config.yaml
n_layer: 12
head_dim: 64
init_std_qkv: 0.0178
schedule: "wsd"
steps: 6164
MLP neurons of a small language model. Each row is named by its layer, matrix (down: output weights) and neuron, and shows model dimensions 112-175. Each number is 128 + 32 x the weight over its row's rms, rounded and kept within 0 to 255.
After each neuron's rows, "raises" lists the tokens whose logits its output raises most directly, leaving later layers aside.

L6.down818 [161  91  94 134  87  96 127  85 128 156 120  64 173 206 139 114 133  98 126 146 122 168  89 208 140 190 181  91 142  47 128 110 142 161 105 110 130 131 160 110 151 156 190 140 161  83 140  96 180  75 121  68 156 115 118 181  90 130 159 161 112 116  97 157]
raises: "or.", "ored", "or,", "ores", "or of"

L9.down1 [ 86 105 127  99 103  31 148 119 119 153  86 145 135 200 182  75 126 155 113 163 116 139 113 152 196 135 162 180  79  90 139  87 175 134 139  59  77 164  64  81 107 117 134 111 165 146 184 115 124 116 170 171 139  98 158  97 101 147 153 149 127 161 154 101]
raises: "ities", "ity.", "ify", "ification", "ity"

L6.down308 [ 70 183  84 122 144  96 151 110 111 129  96 226 152 121 108  52 109 158 138 126 139 100  94 116 164 149 148 158 150  59 159  98  93 102  97 144 121 112  96 162 145 117 106 139 126 100  95  97 101  82 230 160 101 126  80 192  79 111  77 193  95 127  79 162]
raises: "ative", "ations", "ations of", "ality", "adu"

L9.down1093 [127 134 187 113 197 140 138 128 162 126 104 167 136 148 125 160 138 135  99  84 141  91 119 196 120 144 152  69 143 115  52 103 105 120 110 127  93 134 112  90 149  80 137 132 165  88  97 176 185 101 117  78 147 111 131  95  85 138 151  81 125 191 148  68]
raises: "ill", "era", "ctor", "onz", "over"

L8.down756 [ 74 139  67  92 143 147 151  90 153 117  74 205  68 206 172 168 107 136 191 143 126 114 128 148  90 148  84 121 116 150 142 106  92 148 148 128 135 153 114 124  80 138 150 157 130 120 150 166 113  71  99  84 147 132 100 154 116  90  95 101 116 110 143 159]
raises: "ed the", "ed his", "ished", "ated the", "ed with"

L6.down630 [107 136 101 138 190 154 100 179 163 163  89 124 120  97 146 148 142 152 149 125 127 211 162 144 132 134 123 148  85 116 106 147 108  99 132 110  99  77  99 154 152 148  56 136 120 151 141 196 102 177 169 114  78 179 131 202 137 137 146 116 132  55 136  64]
raises: ", they", ", it was", ", it is", " you", ", it"

L9.down1095 [123 135 115 197 141 144 143 132 194 198 119 101 152 126 126 114 164 224 108  99 134 154 188  82 108 115 165 142 104  83 123 143 155 232 136 114 128 123  97 146 111 108 141 123 126 106 107 119 140 158  94 120 131 132 132  71 145 166 165  91 113 125 145  28]
raises: "ches", "ails", "alls", "ks", "ices"

L6.down191 [ 96  46 117 149 163 108 127 145  76  91 139 104 135 166 123  94  93  93  97 101 113 136 103 135  85 148 113 151 105 100 113 169 158 158 167 186 144 118 111 139 169 107 219 129  84  97 156 111 150 139 122 140 164 112 155 121 120 157  62 127 135  96 123  70]
raises: "o.", "o,", " create", "ol", " produce"

L8.down1084 [ 64 105 127  82 113 204  92 102 160 125  88 145 139 129 176 117 159 147 151 164 180 151 126 122 170 119  91  95  88 143  83 115 156 125 141 142 127 125 140  78 190 101  52  97 109 152 139 101 215 129 137 125 119 109 123 139 151 131 144 106 145 147 153  82]
raises: "iz", "ized", "ization", "otes", "ising"

L6.down1516 [126 125 127 148 167 113  88  97 146 147  95 116 145   0 148 168  99 110 105 158 142  63  89 121 156 109 134 155 151 147 149 106 124 109 166 108 141 181 161 175 106 201 106 130  88 132 134 131 127 109 142 154 177 149  89 120 108 151 104  91 131  95 148 162]
raises: "===", " ===", "==", "===S", "===D"

L8.down343 [118 117 111 119 189  79 134 182 154 112 123 108  74 108 151 140 144 115 135  93 137  73 123 133 171  78 182 127  83  61 101 202 162 144  94  67 126 166 135 138 142 172  73 165 122 206 130 115 136 147 100 133  64 125 183 156 114 104 112 136 108  76 114 133]
raises: ", E", ", B", ", N", ", F", ", I"

L8.down600 [135  95 121 132 108 107 106 110 112   0 133 255 204 147 129 154  95 129  96 146 143 137 134 160 179 178 101 139 162 111 118 118  99 133  70 122 143 138 104 121 166 126 155 138 140 140 134 145 191 101 122 106 111  96  52 136  75 129 127 122 129 102 141 125]
raises: "ide", "id", "ill", "ult", "orders"

L6.down273 [157 164 146 110 100 126  81 193 125 162 186  85 110 211 116 107 102 155 190 101  95 163 127 167  68 176 120  68 153 113 127  92 110  71  65 126 101 227 126 124 164 158 115 173 157 170  84 116 152  76 120 112 152 155 116 154 119 130 153 153 146 168  71 124]
raises: "\", and", "\")", "\".", ",\"", "\" and"

L4.down147 [124 106 204 125 140 162 132 128 120 137 134  96 156  12 115  91 151 149 144 108  97 147 128 117 164 111 160 178  91  86 153 126  58 101 129 137 102   2  75 157 127 149 147 151 143 155 132 122 136 132 118 121 127  76  93 150 100 142 119  92 143 159 180 144]
raises: "rich", "oslav", " / (", "known", " sq mi)"

L6.down1481 [105 133 134 105 162 117 148 141 173 185  83 120 121 111 104 155  95 121 147 140  52 133 121 133 131  94 174  80 127 175  86 110 126  81 105  93 123 150 111  70 134 161 100 140 137 188 165 145 105 111 110 183 113 170 210  85 140 141 158 132 123 131 192 153]
raises: " to", "s to", " to play", " to get", " to have"

L6.down1414 [159 139 141 116 161 165 160 104 176 165 110 120 139   0 128 124 146 148 125  83 118 107  99 107 122 102 104 119 162 110 136 118 161 138 101 144 125  78 147 130 168 157 134 106 100 138 150 113 102  81  85 194 122 145  94  91 123 137  89 141 147 139 131  65]
raises: "==", "===", "===R", "====", "===C"

L6.down502 [151  93 150 110 127 107 182 103 120 129 132 113 101 133 133 132  87 182 118 158 149 148  94 165 136 140 167  77 185 133 128 134 164 110  73 159 164 197 117 155 134 147 164 187 174 159 141  88 198 127 110 108 127 107  63 128 127 101 107  93 141 142 120  34]
raises: "le.", "ly", "ly.", "ulf", "les."

L9.down32 [199 137 173 194 168 140 145 152 155  98 153  54 184 101  69 115 108 139 127 138 115  92 143 120 124 147 130  84  94  82  67  57 121 128 187  93 128 133 117 125 125 105 173 127 127 110 103 139 122 142 142 141 125 160 126 111 183 119  84  98 149 134 124 176]
raises: "on.", "on,", "ons", "on |", "ines"

L6.down1104 [137 134  96 120 138 120  90 115 126 159 125  79 140 220  97 141  91 123  85 176 123 100  82 161 122 130 179 187  98 159 160 193 134 121 133 160 172 175 157  61 138 110 100 126 133 178  88 157 166  96 151 115  81 129  67 134  80 141 109 140 167 110 121 187]
raises: " times", " years", " years.", "th", " months"

L6.down125 [149 169 146  97  66 156  96  76  91 119  55 144 126 116  99  80 133 153 177 115 134 118 136 168 105 126 110 106 101 148 198  85 143 113  59 154  91 174 142 120 214 133 132 117 110 135 179 127 160  90  44 175 133 118 209 110 114 138 102 109 104 145 127 129]
raises: "\" and", "\"", "\" The", "\", and", "\" |"

L9.down750 [166 119  76 117  92 146 159  93 149 114  69 147 139 145 129  66 121 148 204 141 155 122 128 150 176  88 150 133 108 116  98 158 160 118 160  77 126  82 155 115 125 162 130 114 106 190 107 129 169 143 163 143 109  89 138  58  39 113  68  88 117 106 130 161]
raises: "une", "use", "un", "ice", "iles"

L6.down1086 [ 67 100 114  90 122 124 120 133 120 171 158 143 140 142 150  86 151 168 134 104  98 142 129 168 121  93 113 104  82 176 196 128 138 168 142 117 168 153 145 116 119  54 138 128 124 132 163  99 169 181 186  85 145 138 145 190 139 129  74 118 163 172 166 162]
raises: "ps", "ped", "ston", "tic", "ether"

L8.down1488 [129 171 114  85 144 181 153 130  81 103  95 134 190 132 102 157 137 109 144 161 104 120 101 110 199 136 105 169 212 134 146 116 121  99 137 114 117 189 135 196 155 185 133 148 123 146 168  45 120 102 129 100 125 119 202 144 139 157 104  99 135 127 100  95]
raises: " film", " The film", " comedy", " album", " Film"

L4.down1197 [138 156 130  71 131  86 182 176 162 139 109 142  88 165  93 131 181 121 140 134 123  93 154 101 110 154  78 207 136 110 119 108 152 122 118 141 139  64 119 104 145  95 152 157  82 129  99  99 138 130 158 126 158 167 131 174 152 129 101  51 141 134  71 179]
raises: "en", "en,", "tern", "en | ", "en |"

L9.down1141 [131  94 129 105 148 166 121 111 132  85 146 134 134 148 165 123 122 117 121 132 153  62 112 155  57 155 109 180  95  82 184 124 177 121 174 197 160  65 160 151 121 178 110 118 149 100 124 127 117  98 101 122 157 165 144 135  76 158 162 146 133 129 118 186]
raises: "ance", "ater", "eter", "ating", "ances"

L9.down568 [119  90  99  74 143  87 123  78 118 160 110 137 104 194 113  87 121 125  94 130 131 131 112  82 103 108 123  61 139 140 115 153 195 132 134 100 198 161 106 153 119 121 125 180 156 116 122  92 155 200 167 128 164 117 102  80 136  52 157 121 142 142 148 204]
raises: "le.", "le", "lem", "les.", "les"

L6.down1107 [123 136  99 188  98  92 209 164 163 136 156 151 192 147 158  92  88 133 165 176 148 149 148 112  61  88 130  96 204 177 111 150 118 134 150  97 124 120 110 165 104  88  85 179 157 156 158 132 170  82  72 120 159 164 114 155 159 176  94 134 205 119 129 122]
raises: "===S", "===E", "===B", "===D", "===C"

L8.down229 [150 137 116  83 218 102 139 104 121  74  64 144  73 115 152 125 193 137 147 131 149 156 105  95 138 122 111 145 163 140 111 142 109 130 127 119 112 145  64 158 123 104 147 185 113 170 140  98  80 138 152 172 144 121 133 114 130  90 117 183 106  87 116 117]
raises: "ish", "ce", "ced", "ished", "ishes"

L9.down933 [100 163 153 143 181 145  90  99  55 104 144 110 167 135 112 125 163 136 179 100  82 144 105 177 158 116 143 118 156 108 111  99 123 140 133 165 132 110 147  91  46 124 153 128  75 191 152 114 102 115 104  87 199 147  89 142 155 143 127 106 167  81 137 127]
raises: "ier", "iest", "ied", "y", "iers"

L9.down27 [155 192 142 116 110  71  77 144 125 126 110 132 202 107  66 123 144 111 160 134  91 138 103 201 128 133 101 142 165 140  81 141 129  93  93 153 117 112 125  96 161 139 116 123  93 147 152 129 119 105 127 107 129 176 110 127 111  94 164 104  71 109 166 130]
raises: " to be", " to make", " to get", " to be a", " to have"

L9.down1465 [139 154 123 135 146 104 177  95 140  33 145 153  87 255 167 147 108 129 111  89 166 102 151 164 176  69 146 115 195 106  54 137 167 158 105 112 160 162 115  87 150 113 173 112 153  94 122 125 199 160 113 171 138 110 129 108 147 155  87 119 188 127 143 132]
raises: "ing", "iz", "ing with", "ing in the", "ing,"

L9.down94 [138 131 146 102 142  85 117  71 159 164 152 178 144 139 148 148 103 154 120 170  93 137 181 127 118  93 143 100  85 151  91 117 135 187 124 131 164  36 145 130 135 139 123 126 140 123 121 143 143 124 171 142 168  79 118  71 119 164 161 135 104 129 118  93]
raises: "ide", "ides", "ne", "ade", "iss"

L8.down856 [ 66 167 123  46 128  94 171 108  57 200 122 134 119 168 190 127  81 119 158 152 129 134 129  81 149 132 101 104 146 147  91 101 101 149 145  98 169 114 142 109 128 111 134  94  98 167 113 121 182 140 113 141 169  96 167 114 131 111 106 126 159 164 140 114]
raises: "red", "les", "per", "le", "led"

L9.down791 [129 121 111 119 140 145 130 142 128 193 146 112 147 174 143 114 129 112 110 130  98 115  76 133 144 122 153  80  90  95 116 203 227 106  87 167 144 129  61  95 130 113 152  98 121 129 115 124 121  95 136 176 154 154 112 178  89 133  81 212 155 106 164  41]
raises: ": The", ": B", ": S", ": R", ": T"

L6.down474 [141 114 126 108 116  45 112  94 126  98 147 122 211 100 101  71 121 137 175 106 123 141 113 119 128 184 183 120 184 159  95 137 147 153 164 136 164 141 133 144 170 113 172 184 126 105 111 130  88 175  79 159 199 108 118 115 173 122 135 135 130 124 159  98]
raises: "y of", "y", "y,", "y.", "iest"

L8.down302 [148 101 168 181 119 121 132 114 124 144 128 168 129 155 113 102 114 144 152 161 106  38 151 130 184 180 111  88 149 172 129 123 171 119  81 127 215 173  72 146 119 201  61 142  86  89  82  98 157 132 146 185  80 107  98  75 162  69  59  90  72 128 123 144]
raises: "age.", "b", "per", "ilities", "ages"

L8.down1158 [148 152 122 158  84 138 150 117 134  22 121 121 123  33 111  56 138 114  99 189 110 117 158  92  97 137 129 104 153 125 166 155  58 146 159 121 111 143  65 159 115 184 107 162 172 122 111 213  88 159 174 102  94 168 106  96 160 161 168 123  90 103 109 149]
raises: " a new", " a", " the", " a p", " it"

L4.down1439 [159 122 131 123 125 160 138 132 135 145 118 111 137   0 144 122 127 136 151 142 158 115 130 129 127 128 132 128 137 139 122 117 134 128 123 149 137   0 115 149 136 151 122 119 133 135 114 122 126 130 135 136 125 121 123 131 136 119 138 145 138 124 125 112]
raises: "===", "\"", "\" |", "====", "\")"

L6.down1389 [172 155  50 152 165 109  88 179 154 135  90 105 167 195  95 168 143 106 165 139 119 150 100 137 137  78 129  74 109 108 136 121 126 151 105 138 143 106 169 104 161  73 110 145 122 172  54 108 136 102 112 130 155  95 132 126 102 151 123  92  97  73 105  89]
raises: "met", "med", "am", "ag", "amin"

L8.down38 [151 135 114 127 184  94 148 160  85 161 150 170 138 139  82 171  73 126  48 165 163 125 144 108 118 160 149 199 165 104 192 148 125 163 132 154 157 153 117 175 127  79 131 103 168  98 130  96 145 157 133   0 141  79 117  73 134 136 111 107 122 121 123 153]
raises: "e.", "a", "e,", "i", "se"

L8.down663 [101 114  96 120 165  99  90 121 146  77  75 131  97 155 152 152  87 126 129 140 167  94 162 176 179  96 145 125 192 159  69 141 145 136  91 155 181 105 130 110  84 119 127 177 150 135  66 128 145  92 146 164 126 127 137 151 110 107 150 150 150 156 107 167]
raises: "ating", "ing", "ing in the", "ing.", "ing with"

L8.down381 [ 84 141 100 134  65 161  95  78  83 124 143 131 136 158 132 133 144 126 179 178 127 124  96 115  88 174 105 187 156 131 177  79 152 103 118 114 119 154 139 106 143 121 168 132 151 140 148  83 127 104 124  96 187 131 107 122  95 138 166  54  81 166 137 167]
raises: "ly.", "as.", " time.", "ated.", " day."

L4.down77 [152 121 164 108 104 129 116 139 135 135 103 101 140   0 140 153 169 134 154 140 172 114 117 151 135 116 152 117 130  93  85 110 160  99 108 170 111   0 143 128 160 176 122 135 147 146  94  91 131 104 144 117  83 122  91 139 127 132 115 121 153 124 120 150]
raises: " / (", "ournal", "; and", ", were", " sq mi)"

L6.down1562 [116 134 106  63 172 101 124 129  76  94  99 166 192 159 144  99 105 122 126 159  99 125  97 136 112 146 116 201  83  74 141 119  68 149 101 129 121 108 105  99 118 126 149 123 121 121 167 119  63 173 157 103 133 133  90 155 147 134 149  99 164  69 134  82]
raises: "ity.", "ity", "ities", "cer", "eman"

L9.down447 [124 113 123  91 115  90 135 146  91 123 136 129 122 137 133 133 213 124 139 161 163 141 137 156 162 121 173 127 123 189 120 126 132 113 140 184  92 188  86 116 146 168 120 148 138 150 124 109 138 211 114 144 134 127 176 120 133 123 125 145 202  77 181  93]
raises: " to the", " to", " to their", " to the ", " to s"

L9.down723 [ 87 114 101  79 159 114 141 117 172 135 127 125 119 123 122 144  98 109 108 125  93 184 128 143 137 132 175 148 136 167 129 132 109 226  65 111 150 197 153  96 157 204 161 143 111 152 115 152 146  96 169 117  68 193 111 172 149  81 143 101 127 148 149 126]
raises: " during the ", " when", " during the", " on ", " since "

L9.down1425 [126 145 104 114 122 150 154 145 138 142 181 134 167 140  89 131 162 155 149 137 143 131 140 131 125  88 118  86 134  89 121 172 148 114 136 163  95 182 135 175 123 129 169 102 128 169 167 101 169  83 134 136 133  85 127 142 130 164 139 113 104 160  62 113]
raises: "s:", "s;", "s.", " than the", "s |"

L9.down1523 [116 150 108 158  60 115 138 177 123 143 144 147 115 105  68 141 169 128 147 149 133 148  89 151  84 104 184 187 185 137 147 154 129 155 164 113  79 131 112 138 101 106  93 148 135 104 127 132 185 111  97 108 182  96 183 112 158 149 151 144 140 156  82 104]
raises: "land", "s were", "s:", "s |", "s."

L8.down596 [112 125  99 183  87 155 108 112 150 130 122 117 188  81  49 170 122 139  89 117 122  95 101 167 179 105  94 161  85 163 167 166  85 132  85 165  96 147  94 162 168  87 156 171 124  96 101 162  77  62 121 135 183 143  78 177 177 115  54  72  94  77 128 115]
raises: "org", "en,", "en |", " time", "get"

L8.down1095 [148 131 101 136 111  64 108 106  85 171 122 124 133  98 125 161 116 169  81 125 109 162 128  59 111 139  68 134  94 176  96 114 117  94 132 138 112  99 139 152  71 121 130 137 108 100  83 165 146 221 179  92 131 110 100  87 140 143  68 125  91 105 104 117]
raises: "\n\n", "\n", "\" –", " –", "s=="

L9.down465 [166 150  66 132 142  98 131  91  88 109 157 114 144 156 139 171  95 153  89  76 105 125 164  88 120 140 144 153 126 150 120 109 172 105 103 140 165 145  90 114  89 157 104  69 152 125 143 119 151 136 109 154 131 141 103  89 154  79  48 158 160 142 197  93]
raises: "ular", "ule", "les", "le.", "le"

L9.down138 [ 77  88 182 147 117 149 172 119 153 153 181 126 117 117 154 139 189  80 118 169  60 116 135 141 100 116 152 132 104 183  62 106  81 153 107 171 151 114 107 160 149 133 113 145 184 102 148  61 137 146 137 123 164 154 106 186 112 149  93 104 182 118 142 148]
raises: "ts", "ts.", "le.", "les.", "ted"

L6.down1047 [ 81 154  76 128 181 135 135 130 131 143 150 180 149 155 123 131 115 156 130 100 104 141 141 148 138 110 102 176 179 152 113  79 142 101  97 114 103 189  66 117 170 100 146 120 159 107  41 126 112 134  98 118 120 117 101 190 115 152  80 145  74 130 100  89]
raises: "en", "ed from", "en | ", "en,", "en |"